Part of a small language model's weights.
Training: a variant of Muon for these matrices, 249M tokens, 10827 steps.
MLP neurons of a small language model. Each row is named by its layer, matrix (up: input weights; down: output weights) and neuron, and shows model dimensions 0-255. Each number is 500 + 40 x the weight over its row's rms, rounded and kept within 0 to 999. Numbers have three digits each.
After each neuron's rows, "fires before" lists the tokens most often just after its 100 highest values on Wikipedia text that the model never trained on.

L11.up124:508531489497530505470495446483528516449499471532482501478485471522466508502475516485519623493516463522549529506524494523489493446522478493523534533554485499440460544479509506445417481498505493456486602506507459526495559496519545521546393489539490491485485415492523557492406442470491428480467585539471523559469473540470519552469551528504508577534471523497470527551428461492502513561499547434379483419483539479516479525486556484393516471497511468463433542521523513494461474498535570507545539523471470555509376545543501494487539414533453557527538470520523450534585469511496474460559498536490486486442488498496492489497495530452541499494471512503464515502545534478476456474517539506531507508562393510474503548570522467512474559487491479518515446403507480382526559562581528
L11.down124:533459503483475545536420520476454451515502423470512454453525535416481492529514592550508481495496468536480482535458513442557553516519487460554502509454540584453493438464529510498473485478470574507542569568524473506522520541519465523509489431540448544409455378541510491456525531467533500566462460514457551565486521537483511555530512484460572552473460477504537505509537545511500567480536479549461532556497506535510504498448587505463491465523545513466521494466467533564516464573489530549572511448463553489530465490530463527408517510473429550451444414507533523553523531475459520498434508483541506470455498502541493488509514499516463503493510533501525485523545482422499432387535498513527503518458423483530535525481383500422459536526459493556487452500536537510451504524540423
fires before: " ", "s ", "est ", "er", "er ", "n"

L13.up499:477509483516531472560506529562451430570558497397422526481434510515473457454505520484428422489542502564498494471527555549452443546503478465505428508470482446545480459487510533548492472417451490474527535496536493508543458524507454544523524548542502458434528556470501463465501539440480485520555500535514511540518517544494553510503534574615525490507486470465493494509540528527559571507453558502490491520562528512490488459559510462528425527513486478528482441533580526500498480499489544478490506455446465581508526469538518533489531481454562576453461494561492525538488490508544442541521465519477480451444458492590535600516492432498533494539451452501470445463412571543479491534450417536496440440460483568483485549516491421472475420510481514423504534557465522495500478545491518
L13.down499:443426529506474558468475484461474446477587480502560453462455506544489512493458537457533457502425432511505469546473490450444513473553469519474564484468532528529520445442458435465454469474490469434517567531521492441543516525551471504517518418469514536451513596532514514537521496548555505494517461414541486580521549440450466456529549461519497522491536482505476527473503469468545537524535483487485523369429485549525516526575479471441468524455442502518552476457555553527526561484501447494489531519447522523495510488472547514569505531563482480572586551452463527435530509472525504533571490534492481504447495457462566562579493478542520481542504502477446544491520487490488545513476545515492432488610532556546498523559488462467469449511484449485484488461471534568487481420560545
fires before: "t", "t ", "tr", "c", "ts ", "ter "

L9.up254:593525559489464517454480421540514444444556447439515526572504575505502465484429451429509512511433485401478515475554571518556554553606563523500438514487512495496504490463549486453408418508508523513483517458523529458555524469461451549459508474539463412489482470487498447466491424458539467508472532477451500552533507504525453490454471606492532414504445540511446500455496493451493529500500560540521525511568512512527478458496506491475504530487485545512470525538532479479522515483490541541442610477461473526536519608544516565518528521564468486443518457483511526444423454436571510565514485441465569516522544528499534486518505543499465511484474484552461570519539558513483548484520520509510470501561455490489430440484484548514528516507537471517452447482501473534543485497478475
L9.down254:548478571480628496494451491465474434470545499529410466513540514476524572408464482556471550564514504509520576469445497479469531519511455451558470493466552530481507418500455504492505417472512522577523476498462501534495597505453515488521503492561457508473508506553477374530549493441493553579499459501504509528440541436454444568487516517430499487498421456462464553511491487499518497486460501605517612539470444574468480529491502573513474522472556485524577557486581529441505488529484514484503532549473534487483527533477424504503535504518445487479483491540443460514501472504494518511498520496502468614503503464492486511470509481471484473477479517539547498452478458479512460527541490482467463450578500448500449540446520491519537532606508530502471467496467524528499459454570465
fires before: "t", "ch", "er ", "er", "ter"

L9.up321:478572506509556576495510531557478495556528540551490568522494568521462513451496481478515462537536451493471536542510514507536494455465498508552551510509503535510575519544472496509521527537509495506530473557541504568557482549510449463535503547503481539430540518437468540517457459510456550517589437461544504444474502528390520436528520507556457455459459537511496521512538542518521594441474465523439523544476444441428489471417515508474496468465527475545491501589440522517459470504489555480558546538436547440436458467513523458524490579442462456512533519501433414502514480448456538521501595513499583505508462500494554422487531425390487517486539442458490479451461472497491503490450444461510532491455519477538545488447540530523497479507516465470476476586527496468429549530494455
L9.down321:548461533496435510434498528523517504534482561473495519394461504476556505442508540476504486502477567474454519513544501508525519496547537431489473590517469520491553517471513475502448516533534462522506508533492492527458474421510458526496552476493562474439481550465543482457472471392491525449544520545530493532518521566495466466454503500488507537510482591523478432440495500487511545564468584498568472443488508475555426487483552561461526420530500441501544499441443478506470489547524539538506427490432454478547438564568592546544445512464449487483496452515463412485442543509447466487547544478465536565482458561540542499470482499492435541543513549528531559512500431499467565544503525486540436592563547460542529538504499468506517501500545447441500424540480451512477479452531468
fires before: "y ", "y", "i", "in", "ic"

L13.up198:543481479512533529486478463593452501585540501464575512541519523565490529439541504517471565503543498475509499496625445452508536531481478488503561527495524484536511492496508388497494491518522529511584519517495404518475521607500474469510518568461523508585561572441531499524480488550452473494574539564478541490484505542499558528544495457521553461486450560510485431492510489490493446492492568508537534472539502407478516490444496467442546466502515524463531511529481501514495478513491510443524463501458436466460455493491455482495502486478531560453505506531508542538397452508455463437528464593460471516467484480468544464534459440471462503446488414497535434503464449597533487516529473488491442561545509537477549448464472481567544458518556503399501511487465527522516416455503463
L13.down198:561514541545489533466485464432469492473570545512481409477550527491486485463520484473464567492499441473514541520425535486497490490541496476522532451477534480491487505469546516503447507515534467465534468489469527466440571465514486467489461445453462525511637535498564548505485405509547498604491496578539451523516494454558524544534497564499444551428502559479485554496477517489509457531408543534501492517562471487523448479556514507427491493419473505473480512487540513526499477488481470465427507516430515468453513460573507508524480539520522520554505575465549511428531503468423526476523461483549428544454466470472466472482528522532518467554479470526471568567588483500458446444610496484430606475483477495525482498527588443502509514434496474584508508510534498534511482544460478
fires before: "y ", "i", "y", "ic", "\n", "s "

L11.up500:460464537488498458526445524510425552480463517504491467497547424409485504541547444523595487506510461461586477562491533431622489511526478492557464540502468479480571485517414497503469450484503530526453565506515536473498490518464513488481481524559495506472528548526464503455449391542490552480451517513572459469519510508515497528535469473583489522516505542519570455515488538495493514511516489511506536514550417531483538546534459543491487565473525494514465548581476515535483477578552558457508481471554502550467479516497495585539515529542483515497516479515566493430536519511523476462470444491487513455478531472545398508513407467509451445432485519548424450465509498504426492507572365458476517510538480460484505525534514514561453531504472474475558559510442487453513468594469531
L11.down500:433526553458532483558464498442451507510512523529503453351489470551451599435517416547491468533534511476541505506428549527479508511494514542452470551562551462529536552543534488391457533429549501534492478544448508483493497478467513479386505550558535425503512486485502521539459497510463493537530478500448521500464542476496518511601494498509504546485518523504560461497451468517503552563506476484481540481495560454490529546559528524496530513483497515546500508488516503458517496519499536447504421483512461459547462495457468485508571584455487450491548453490514470577522506426506491466488465523527514492498495486500494506520607574502551534505483490461509408489368513486495481479544515496582482532538516578503480544411489548506442490445426467532541497483491445488486460532484571
fires before: "u", "on ", "on", "ur", "m"

L13.up207:521469463522475535540544431559530483398536423590469439525517490446496535497456508425548511469462529520528451525417541528471508434439456439444556498557481471532437491508453514516534534471423538522620457558549463477466520557496548542503565483519488524534454488503479470457533462499497550449551500494534510494452507538517478495499573525506514499562433534464506512519495530472482523521535458490440494535500403533455467451441527558498405513475512535463479512458490521485543516513559448514492462481517440451444444499425525444517550529533514528510515540500489482490475478456534557468413508445531533472505575513552495551469546531526504562449500487489468538527522464561454561476559548517513545549494481480458597536452518513498432470490481550517522439477480455556458505583523513
L13.down207:419472491465535549403458511524499563453556457532482479524444487466480540506487529482565505499503543468562582536455525490506518494514465448499521416513473474556526469493494505496543496481441553559478568512479500583414493590514520484474415452531476504533548459571492519519530499502461559508507529563528539537581523513568436542516490493461537568504519501490471534495460583528536497518512521490436548489480519512510495465528494502382536517449515480474520575478515465425462523487428465492487523460424457513409454430454590572567580507472533489501444508531462509479473448512501463464456506502482490512448472485488474515481465478465492410492564475542446535494487509541417492486472494522566571401493503472453491514498528543507526490453511549504552555500465563490476538464519557
fires before: "as ", "es ", "s ", "ed ", "ad "

L11.up306:502520508542518537481505535488460504534571455399520585494457506445504467437534505546457487498491436539419485508515590440513537503533524456518538580418471474549501496436544505532493502587482454510574548496540445519435542541467412478505504463527537462504478480417527497557498510525522511433499520524494509499481513473515495529585541456461484536429475478417566491494563477433490487528489609514503539500496507427451470468499562493525490544474539439544538550525532454501490535423464549503510520439524577464491463506507510466523450449481477511564528540492504495526471585486479485553526503497483540467464498511502604447512515458453490567434419393475489506512526494478424498523462535511490520544472542502482514465465542465559505499472466572497473599527484510509483485434463524
L11.down306:550445532523418500551509452542533483526531535510493519426501460577545516456512447533498486490522535470414475520475492552402523456526432542508496550471468519476476472555501528585450475528557531530509530450499479502388561477557443541446501567549532500536465621439544601507491485460499577524490485526501499441469444499447539500540458378528540486496468528488507545493484483468558502500419478484549533470447538510483468421535567484500470573483490495574438511550479522508506541489487509492513488508461472472505454473504548560540458493495488499540509520503471516475492530438456491497569487509441556511523524490533463400505517566494542536557458456545511515511474463560461490516480476499499536411499542474501490563425542443572514507433536515482463523467498481517471469502482424
fires before: "y ", "y", "i", "e ", "e"

L6.up363:481473557443507468463525498608492506476440495476529488554473506525482461473501432527509557467446481477441557492506550434537504480542542532416463522504527500488472492530543513547457482517512510550469518453465462518503566528526483505521503463549513439543538457409487558435505547521512491431549501566459507495484501419512507483593489536447506523554506438499483528497455474575521529452477504480571504515495492517520485462556458527483505534455500522528529535439505481542520491514533496535454428539471472481501526585556492580491461429489443513542473484411505406390487517501537539420526477514496571426507448481512502485486428485535485472463568527482515497428455548529528462523464496513543452571516599500460536506570536518477461484505444427557461521455501522437574585482512461
L6.down363:504507496437548457496388557496520423597453477538487544600552514560431477492547508502525572553537481496474518493518512471556498527524535469432409506439459581549577489518584444488465489497556519590470539474560519486527445518524498497566551504490518617490483478488472508532487487505445496478516495485484473466548537466530487450560471446534498535527525468521399494488514535520507559508487545526471467527512465530482488469505477479453490495482427542543494493496480539513425529601462517519462528512436473470533448506514496535478509539447460480537491505573478559456529437578472439509428443537556448440435503422505443603501489524446491473502472460524383493520522492486509509504528476524517517500572474479499513485473493474527438444546538480516523501450484509481494514489488518
fires before: "c", "v", "es ", "e", "ve ", "y"

L6.up411:436536535519487452474430465509433541442509530479494489510447482467486488513498448532569433562533484436562542475410515495469549512507444498509513524470460409518497522542446543465507504582496520482425462562467534520496493450530460563510496507514517519482514468643477547489485443509526544524479525537514486533551489526492469461477481520578532463509454515560433408556550536517508490488489533408448524538517525553511523461545511442485439517521441516572453498493502495456546485560433520433529454496463536456451483517478487456439509505524499546552573527519464486495539483479504445435456528584472506474477509439510509484443501483498502462494553551484496481500404555531549543511525494492547469480591484479563491501586574492432509404502473507479534545497594475467524527531488512
L6.down411:443488489508519530494496496438487456481520518439565511405466539487435491556503490541500473451462516454482518467465497537542538525446544495533521479537531545453516502525470506401502568530445495478477525554525529485475464560581585489436524404532451548496559502549522499504429532575544473468552541477472501438458380479524521451519459491451476509497497504462516611542540461504503494496502474585488556395484579527512513565514455555495472499486498530551502509501493510474471455443527577552491485502511542536572448484492394470474536523514503490536482461492506506500522443462538522502538532558510474504492510445545414507547524530575439534473586507543492497483461413442410493464485448534509565467479496493485489495509553512476484486561529523554429517465519552462511523461487485
fires before: ", ", "on", "on ", "y", ". ", "al "

L13.up278:513513456545542488482499451460453447561534582579499565542479414464518468425608453528499488468511515577481518508442528517537560560546505498460493538509530487498497510458534451501561398522479534551525494468449418476362548467550476466511453486534463522506464597539507526504489530465545518463471447517498516480540504473437440525592501492520545486440539505507510486486486455452511506512491521524452518486461459537562435473474436460488469470507486420552469534538473480443446448526536495505464591585552517511461516521512471480516549575512495507456481499477510505452505531485416524504491474583477529453502537512484524472476462461542490542545566476507535548445523486563495558520570529520486509468494533409497535403476532511467491462496528534435566526504473508512539512464485472
L13.down278:597531436453482504506499485468512422565517582490462500499484466544533458462483420491532492579523502518532489515505454518500567462513594486521506484577509511441493531538522532484459429526518502507506445532516487437546543566517504518439478487440462488587472486458460555483505556536403466459623470474509561488499487562484527543507430459502532469452536462446522528445501506476559486528489526553575503439490512450524495474535545501474489553514458452538511542461483486442436472523505469476431536500519489495559513424489516439519502482514541501488483515465548497499517482491432490529543469473559490513474473529561456505554489583450503559527533512462560521514556475522447474544526506464516615529493474510507551550464482498490429557416494518482496516505415500462408424498542426
fires before: "e", "es ", "e ", "y", "y ", "es"

L8.up321:536496440469474503505506441526533529495535525501506483518451531449513448523464494509502519544479472459472537570440555459544444455501543411452508512494482520600487531431537487457549519503557436447563556496473489428521550504520550483504567505483571439519466456501472542498510490491473490543482405463418548507496497451504539452538512523551474447531475496532495506503506547425455463497556442548513620502579532524457502519609519441501500479497509515457512508481522494529405537491434525533474502504493477537527556500524529498537437563565452511544450414573509466527570478437531489563445540440551454447468539511496523504505472512497470546506480513459491477471501529529586482495491472581490436475483532545491507483486532528483439382507531560449527518427527456503540522516487546
L8.down321:541511500524529477498408511472425587464440508470509529524459513445513472489466505565500527469506532440518500446472491590470430452521496548510521565525488521465460503536492561483483459456514457499477528532448423499587516565480554447526474511523402501501491497507515491535560457476437505537535537521472497525503571528449518610482490460470574514508492451542598548496529519566575529423451458560501470453461524441434392458433551565504490481484485501523459536463521450518521507394558467532533530568556563469524514516490480545571485482539511536477463470547514485471527440475465550425475465517495537548557493549488508537479500500476501489477472526478536477479471483475517483543504517494518533501509469519470465536473518504439439478463488460540513488519490498490399503483619573
fires before: "er", "an", "b", "er ", ". ", "ed "

L9.up23:497469449492517509420473464533460533519495490484411516508511495580511518449468526571561505465508514503551610484517552483461518475475533506544481571544522538561464465588431455515412528455523508459466481551494497601471484456595562456486539389474480516485533498546462503476466533470544453508543495474488463447465534508472520456499421471508457521529550475493496500511492479564500565443490427519546508530503513453538542505490527482460531486491530564599479468520528505520515494512492445518517439466518465515514502543507491581486528544467455478503455480526543502465499508533559479445500495515502543480469570473450487487423488550480430445484505507517441505481483424520507452576517518432586520516425506513473474479482504542439540453595510382548457560496497524449520524451560520
L9.down23:581460465454483446473448508577450506464446393524437536482489573422450460483515485487439413468531469511513557485559517543538463498470492453545442538490516443519447491552556453497602413459488527544490505493535522557479489491536475510461528508452513552481486537503449475447445523442480462503500481503527580485566567519461486412521521487519528504555527533507459486446505546573466540497473462475530394580452504459605496455488463503502453555545486499508478452470508490552510635532514476470486508456560484561473439474481496503533512475519464531528511503552543540511495463522482490541488517480446494494549567473438508552453501509489495460547498535511496458531481469544514509576473453469606465540495542433472530572486504543527507500502571481501503508548494516528493439506500504
fires before: "in", "u", "v", "c", "p", "en"

L5.up286:536498565563477492473516519479547496507470488451484502455495489502455447506530497424469491527486497434484465481435524489490553475495486493515474445501564568398441514425418530485486555558517500404519478562456510550516498443473515557470565476568552534519521511556524563543493495485514598476495439524567523582481447479478523447517560509505462466530535492425493487465487536472540541507540538500494521484537475511478510401544539483558420605552458489565466475482490511435499513468582485437554511571486546481524459609491460524530493456528501610575476524485517463564434538448498460562503523523423527489473524516553533506509503476491489542445483480498471519404470535473506432495491490506512497533451506515524523506524493467500551431473505460485519456522513398496472475499509498
L5.down286:522471520457577504465500481374522565515514497502581514466495475490557520529543459519513438485462467507556490501465548517495470512534595501500485470441490600567512394511489493479460463545483530431425569482521552505504526488542460508473463483538511492476476415545491478508506452480513429539513504522558489503511469470595465515484500516476505477438472567414455481479539561475488479489504504539512503569417532546473497536538458497482491449502488432505510512471505462498477514543489481435456554503450463518502482469547522511452525509483546530455488540520500472551519523510602497435446480467528507533468513458439503577571439460561489452492566446577514471517543502523510416511442522480535437524567482452591556565488537477478517573398521542479496519452526535502544504489526444
fires before: "i", "on", "im", "ed ", "al "

L2.up319:458474532510552498552467558577558510476429469494448518560570445472539467440469489507510482478485503514435447567538583500544470447563422456514419484513487567405470545550487535505469465536503523527554512439501464541532468492448535494448486529551478447539512521508585538515537486525555497535500473540472567486539493425516492543529533436548483502457495564502524472541471520498458472414532451559498587491533461491472453504541529491457530526505485551525441513515508497613471519593502502560508522469478488542489501503518430549537487501440531524429431486467526485491478447432505492537462555521523477476498572524470562488400493521445455512360532528466561519509496528539502502463473510480449440500520506487492474482522493485545515508447465430516484505482546497546514492471422475
L2.down319:488541479501476527513537533564583492525466477480486503402527529526447493534523560502511519489533461506511497538537547532509496499454580545539517554572506529469443496483534433484469513498566423580601516511514499510487477496423479479545450496537517541497532438448549488563490549412513557453491561525454478507471544465488447547459514503514499516437509445460419570465433513531457462503523502445484363551543522487572454509475538479508465513406539552588452505473487546450495451461461499498494513412459497527538506495467516476512484467455445451519518449576488501409501463468499507492537524444509525524513496518530549465514562539524458487459486457456433476530479519530503529460505585483561482530547527462503600476470451498491507483542426513559484487529521498559431497487520537
fires before: " ", "er", "od", "h", "-", "er "

L11.up130:544570410512515499493471547500467543442508541479426481552495470583514466485483505550534499590481510542531484506475478487552546505515450546462456504427533502442416471545529499510566507512579517481474485550494500524467424432446480452436504426523521499484546516505558513513517459497521427449521551544527551448523498508549536479533484512528540424560550539559533467528503413510518497513481506510553522480465481523547471514526563575489466508473509562511547492481478516515433477482445397608462469568497540519490388513491515518533413488509507519489478509480504544476542509470460569444505413506476554464470536544520501478476475527486498505507483548523525441594432523485471507551474540542534518578543496454496483531453456478504485424494431486534431514526504508466556432502445443
L11.down130:512551500513505472516534511498521469543511523568470575545538456458495514585554536444423604571494512465509504478535489447584481504546493512451504489470470482471474490573504428495566562498524561502473516534427551440481436546478546421522524523545517449516535508459484499479545516425444457499504460536469555477517573429515451524558481541528490491493424493530468477447419597439451504502490455551552477495559508476522487498450502445471479526443482469504473555506441478537470480460436485482472482481546540487492446548495496476462495444554446525487474550541545518494454504432490521578447418478463513499501560488541556539500531517553486500587525517427448527472458524536464496486494526550492479518393520527517445466525535477579516528491474505417531482515558559500530501487430519
fires before: "as", "e", ": ", "u", "es ", "er"

L6.up157:554451566591467551568520503550456455384526499522458583476493586507517457436604477489522536504461581532451490627519494525476497517401484555528542539457474559498414553496479565550580490526478511507513583514494540431430507504482520515532418443557457465481444497529505475479486495474469468558442526493484510529510494480525495444519476514524541508530509499449586472521485492495533502543486521493467533473483530401494534433498579549544553465513518389496477568448460513480465523482534492528484459576493473427452475511475458488427488495518504499454478491500501510487511543548482475466513517512513532488514530512448477505480429417569438539501499521517492479507466502545489508470491525556519501458509519488418471533511503504437476474561464552458452494559524541504530467499502492
L6.down157:516475524535527512533440440535536497544493522492515523556564460522502592594528511519499476540534522539517522512421481497567536457535486526519542523491473443425572487511482552433492495459539461514515477434438459495421490473506471451565464522408487486541492411459472450477498469455440550573452546497557513485475452497564443513535550462472549533524505485516475545599573550549491499479494464528504456498500451572469425432478545485498465473475480479486471428467501498533483574497507492534458503478491482484487538484505511557479517462534509481460454532457513489525495577437492492523435474465517491496499488405606525486528504614413533504494487542497497497550520488524522553487512525517472499605479543420514482501484507534529467567421516572425526453449510463524461497533457498
fires before: "ed ", ", ", "m", "t ", "t", "er "

L8.up130:519420477458467519457524519464547493577488487465585487552485468482503502426505480502512591565517513518493402467526574566480468478534427562530493534494438556534470480504506518482508563467495509490519580510518481487549482493559512431513457427438514483548512549486510459500517409508428483478526448547596545521492459493558512580520508477542523573506507505421529528505431573512545492564423502547488493477506525499467458456540509514485487503483536496465517556440495560487491501481567536489490422473473576430488495511448468437410533534516505548467522473433494533541552465435469526538479592465538505585488512541440503484515489494490455560521483496486493489527562532487525496497509509508498445510545433433512503506450449494394477486493469492481455433508518580518521475449516559
L8.down130:451535523546462483519475490495537513538530553432474503508487446576553531550462521507528447469526492489494512545525536490451501415465517459458543522505488440486553471482480431546491442497526525447521537467477462487484598513446566455527481484469486461578476477556551447535482479477509548654556483497549618548497524517521496463528420523503532525467546465512497491567549530431452559494506418517522513543514486548463483470539568548506524486493535459494475485391534499519484524503447533504526500472496511474489528524517420513551404566516532572440478502502448474493479524534464496494435482489582457588548495470514472518466461466511471510496498510570559480480493439518508483430489480537373490521490538456488461563475527527531502467495484437455484493497493439491503441577478495
fires before: " ", ", ", "S", ": ", "m", "qu"

L13.up472:513501478506507446483425485486543491463545493524454481514410560509469420498505422524449491566533531447448598547532541498452475465486569569482524515398507430510495512467573515502429581508513471470569564464475530509555414511549454471496486472507533481452520540459548543507475470473423528494498470502477515522533540520539498511503507488521568446504485476552503468471491475494519595528492474496470514482554557517562509522502412475499504474559468462479523551557517493476540552514532467559402540392527551440418508433501457543482446501531505562474534547441538478478584499497500509491497417503481531471562507520505483537489522457500533436499517456502487511403478527515473471590475506504535453493507530468586486526534498494520529412499526543497484485525449518479478531593535510
L13.down472:553526514476500502568572567499562408560558515498492503546484547470469523471545463458533514426502520513516479531483536481543561472494488501470513536525492506459517534520484468470445508465473453477508474445452474539485471472466509487572499491438552455409497501552453530506451509465480470615505461389528553552527527497443469501476515482480489489526501480505462444451498551494570592494512489535448420506475454508503516527537468498508493525453477408483454483564494422554546490496518497573424557513494522535529488559467516502455503526529508473452482581569480494517499565509547559492555492492502511536557507499503581574507447516399543476548460498535486483503447490478413538494564513520505529467510535434442516528494541471456474383451523430531468510471452436546543471545531552
fires before: "c", "t ", "t", "ch ", "ce "

L13.up181:592501492478467504512540508544504545467548473497464549393508497455496531457453441483536571459554563529537494441427600464439476502509479560467602441480455485573501472531489443582467522460421537477543542483489429443462491448464468535463570531565505534538418472461490467485507476501485514500472460531516471516541453529482536547490497479522587467545486501539547488491496477534532546537431483539436507479544495547528549460542514481435473535470489506458554526504508427467497505504523470514587526491519468453480517478454495500488534560501488469453510494556610453470542507512467510583491494470526493485489541441504554547471468472484459518481521466514462464487487490441407613485534443554465551407554505513518489476506578485501541561529508475516462501500482486556456512493523553
L13.down181:525516448527429501464537452524484475471603573509533451484561432523475449459529458451550511497519492509473513531485454511509515431537523489495546494505463475513464566508479525448440455456491575508528509522473518505481517493463499532498456435543492541513448448500453561439457458522537465596475525455500521549532504591574461520515560544436434479487512454446517541538526555469595545559512525521438563516488488530532465507508514468430510385527501466497514480553457393473476560443556487545436519534492464467470546513484523458503552513418478557461428508525436479515512541465578481554450492557546439522485496487545518444442504493484481598508542505508507425505510520479429498558504482525545491514512565497474511466534558473485480556449536527500518494520469503537453529442472550
fires before: "ad ", "as ", "av"

L9.up245:517533571453456477412515529588539469493537445499558568514380581461601520496471492540497500485507464512485491527488563491548475539520534586500512478507431481524514531491487490494473514456544440490539404499459519475549500424466472522467520482536474483439499485518537463437432509451495549530555534504441537495494520531484563515496568503493527444604455477482521522486559532548529587463474487507475486571516491480498500537495531439556489533496539481496513553566519515540494524448504540464466498522484530482558443513442470567465526521602561456546479481491542491402472564455504466502510520511407472441458479461490477596465548481487491467513494432467506532445527490471503514485495405482496456498444513517521467500583470492462421433503472518538522468505542500545544505537445513
L9.down245:481420542526563555485550536527499430434552501513477585501492501531491424550530516428540467486417516478408524537484487483391477471434564583487510513480468414522522538432511545536506451513500521475534454444546526479508491496458494515502486495445524500500446474487558519502563437506448474507496531489446513547475500514546479534497517533478530503478475545548489472539438475470511489513481484515504446402471528521498488515528481609535453493512459535477435469556557524514578539537547396466594503503461516484517508520481532518519478463446444502466528472462525521504521528511519539417490462420459485522534463506487453526489449500584518476544482509462489515489506541466431484497515589524596414492524508506508451501562548556544546440529424507474475474555482508565487530533576523
fires before: "t", "t ", "ted ", "tion ", "tion"

L11.up508:571536434530499565462474501474521490495521543443503441437396456496487497497508444546514475533511508484497479470498446426550490481497555463506577485445469476502424547491478459494563541484496547517507495488488469467473535531515487540469502486536534506539495614498474629504379460512497542441447522490437478464450527487474484566461559493521502507526462542444566535448558503412443530486514546476492553506500539487470424483514527516449537510506533542576531527574488540441501439535498495529476534549458507459453483472502553482579565528554499554476521479501579464405508558496435456475474517491570541452482530607473506449525540555486526501464489412525434513495476476508495482525509475425493518467513500512482533486474553566498514518526477540552528504477466527454483543459489437
L11.down508:538519521534461505558513562505498454562570525502493487464454511477508476426556481493456480535457543531464551511442488518477555568465533473459508450513556486569475480486496460397478561491475544474464511480499470471497531500617465556476495527426522465527556429469484436492470507523511524520470509526535533472567416433523477441490535468474434549501453516507572559520484476544506466538524561469441499534545529514458445408450557447535476479487503602465499545499486480532498438520488539511535528490453483494545495559483549503488525493490483437462480409620492477458475518458440530511426483466474477526474438494572530475505483469492507553525497536560545565478463491457383472486538543524455533472523531482524525553549518524543511566499467509502435546552444513442494566511476490
fires before: "y ", "y", "i", "le ", "ir "

L8.up186:423540521459547489528500494481471584471552463513518535533451586510530482524472468547502448523531504587476508528508529503544505475540529532508502499476503468517517442490504488531408456445545563521433493538442482520552476430490505536487497499497516526470542506501562462462505505491489529452413528518461506461553495512575528438452494554490516452459523525488570572533520466559536538507507499482451526523493469493496517473471488544558484514470429577553545420510454538480561504432470485447505481480582402467501523544463441507498527459598594502475552544568515514446496565496552432457467489529471419468555459487555521488565460460491468554507528538443416482476467475518442573459465427454507457477470475512453494635506506473487493472465492488522484505508450482539484554548523522
L8.down186:457537455502509452521497490529479387496614494477514546458475517503518501508445476517477429466500472472505480526457532477442509476496487559500480494538448484520600455421505502475555470475480486458484546439503581516558532502477565490487476533492560492450534514540525456446513513485478520553582502479462513527498476533509572512465472511537555490481464526576464574569394534462550534441494442485443488509563520508524563513526507550483536507478495504426521505445472524481582527449572445496516442480517495538462544469494502559527497492445477537476528447479553463436503461574490458441530504480536535474503492510515480511523529480503419608405515468512515418513543473469467503452467469515552414537497464587549484474555509506497530421487497588506496422540502502530559518511512559
fires before: "t ", "t", "tr", "tion", "tion ", "ti"

L12.up30:480432444537512574506498503459541455459499472467480554430445499421478490468494454479494463464500462448447446547544512449551551471483511489470450546488582520527408483549536541535504604589518526554453521487462475590478504444553448509563497456485553508565481511504446524512524517519502520476498533533507489501441525450499484511518485509537508513468418490484499458535564485559528531522506527537506431492526513444473424519451535500494497499525539410614420517544506506492419504522508524478572492552481534552511475518415533553518518525524483493453464506447491433519466577442504469517528512517503521529514456497567485495533537507453512576440474445494524506520508472532501572498491555455503484404467479500441478438422510558456541543509580541482413504483463519541432484492474515
L12.down30:540458466523516570551375556491466475523486542471500507475508522412512551496536500459434458494520498549433569409457519528484577466514455479510522514508547495516442478467529453441501542517519534479482475500446529514495538460569447504513422467520448504466544486522477521522450468459455569565489562518448536502578476494446583542437572525532489547573489509521556442481470522481501524522493497433457449485458486448526412480491555502488469468504489486536494501608518510484432501495507528510508484447441481490508537501516510582584511537504545462550529477447454532503513492491494536544466384521511540480446498490527553476574501563473444466516512437522487520456484490484477458555470500548479514544528581487498508579400506474520446540520500422497505528502511587474513539479531549
fires before: "y", "y ", "n", "i", "n ", "er"

L12.up460:466466525504467521508441521556529453496467504478475524433498513541520510442508556489451485474469518455531534566424505500473517494522437515527528482512455473522496468471516487480469510463535482534563468539480465501480491490514496610507521486460582519527501493425478513485488528481488494495489481497530563558532469545523551547538528545500559512516428513550493514545538562480480508490472500422451514500511532453540552564411479483541432534450504473498417484546522548603490405437513521534536488479484450479528463491510454447505488436531531501460511536488552488479493455448448434478500507466603478521550545498438553470530456492422412453489520511537478530456643532590462462535480489547555457474473523506550455539537448422487538476605454504480464463480463423509579535510501536
L12.down460:495477442521461497568499516494499451444550525440504465502535426518552439496501600507516544473492537480458515484427494468497502430479535487510535494463539474538504487418505439492499434486478474583523520560559484435499484434488476613504472522551470496475518548496496610498574490555485520549492573412505560540474496519458454465506554495520529488508480485510500435482532471449499517497474529510550466527412438539478579474565465463505484477502461401513489546493521503512480489450480430491485513435444481517494511478490413525559439514462585498477479511457454447513517549558517537579600572478509564537474489506512467514509597543523496462514535516463470519526511453543499540445470544524437449446492565542520505549579512451511478494452500478562517547476558496488458493509466525
fires before: "t ", " ", "d", "d ", "t", "il"